MLP neurons of a small language model. Each row is named by its layer, matrix (down: output weights) and neuron, and shows model dimensions 80-175. Each number is 500 + 25 x the weight over its row's rms, rounded and kept within 0 to 999. Numbers have three digits each.
After each neuron's rows, "raises" lists the tokens whose logits its output raises most directly, leaving later layers aside.

L3.down733:501502457500524533448500540475470473496499481505467495501490508480517501471477515533466507498484481511518493421536481487506498512522499497540511512461487498482539524518497515511538502527554507471523484487526552563452471479516508530495490500508502501484515432536532521552486477499521469568
raises: "ography", "ished", "ched", "ped", "ited"

L3.down690:516498510492504528490457501520507462488524518494500543519493521478456480479511522481487492471495480503509493486478553472521514471489491509513510483502467486497507480540511531486485495516547521494518485491487505515519527521466497539507491499505452536493509511479536497474474513479484481497
raises: "ic", "ics", "y", "ure", " was"

L2.down700:502551452487494476473533441475513476488539486481499539486508500507527526496512512496500490557480481492500483523492538510524499473516511524518451498479485468493485516536559541511502500474499486458503519460483495547516503514490505438493519518491486453495470504505460500471449530501496480501
raises: "ograph", "ography", "omic", "ched", "ics"

L2.down398:537507495502499497513487552490525518506478502497543491536516468481489527462477500485471493437477516479476474511501554516455496495480470473485529517449461509477467501464465453545511533553520504517471492538527501476513490482531484524455472501492513515508531484519516509523489515479518548460
raises: "le", "nt", "ative", "ine", "les"

L3.down75:505477492550467525535498507479519521544504521507471522517489468484501514522502500515490555529483496475483477494487496539519443536528507539515474571528497526503487477503532538505512472459545548533497507459532528478481496468504500522454446492501447479505516509504513542474473515512530480490
raises: "right", "ored", "rick", "ual", "ive"

L3.down439:542502508468497479511498512491445448481489541508485490525460495499487519478474474512498508507516480485485555475519485471492503497501522519496503498488512519496497511492470491501497498512474486492491525479495510526490510506496457499504470498525537517486496477495507499512539509507473512493
raises: "Career", " she", " he", " they", "|"

L2.down120:524504518447473494487482522522502480483495490505504434520482499494495483493479507478508502476509536480515508463471474519519480506457519515486510506530480481513453501518511528479509482530519480486485546531506551534482503477501490508504477511505494514509537483461517492498504490538473498526
raises: "age", "rative", "rator", "ages", "ić"

L3.down91:509498456501522490494504565507481511505498514518490515534485503474491453468468501494509510509509500534498463417528491497503490530485509507510524529487481522501499524528471478492478472547474483490484528522503508532446504502470485519475489487485500506513522434524508517548495504490502500514
raises: " she", " herself", " her", " he", " him"

L3.down166:486488504516493484507444512455479481549506499456518556523511512490449474477512536502487531507469483488497489488489467528500513516444502494531516510472501497539533462493487482501497466477530540526500493497465544485530513482510532538558510501483499507519509523489515469496507525498522470481
raises: "less", "ure", "ures", "ury", "rim"

L3.down602:519535456500494540451490539466496501512565482538540514548455510481499507499492527489540489498503502483524472518504528461510447466530489517503535495532513481500490524493512493459494491482504497517474515496518484501507505532499538497466540529483494513524485496473485511480525527493525541497
raises: "ment", "ion", "ments", "raph", "lem"

L3.down694:484484530523536493502523489493515536533517512482530511461498505528477512528494493494483492503514513533460496489489528518433489453512459491502489527514524504475534477489493491509497452447468506494504472547485527435481470461477511527479516486501495482491496527497521472455518490481516511510
raises: "ward", "come", "sen", "ls", "ever"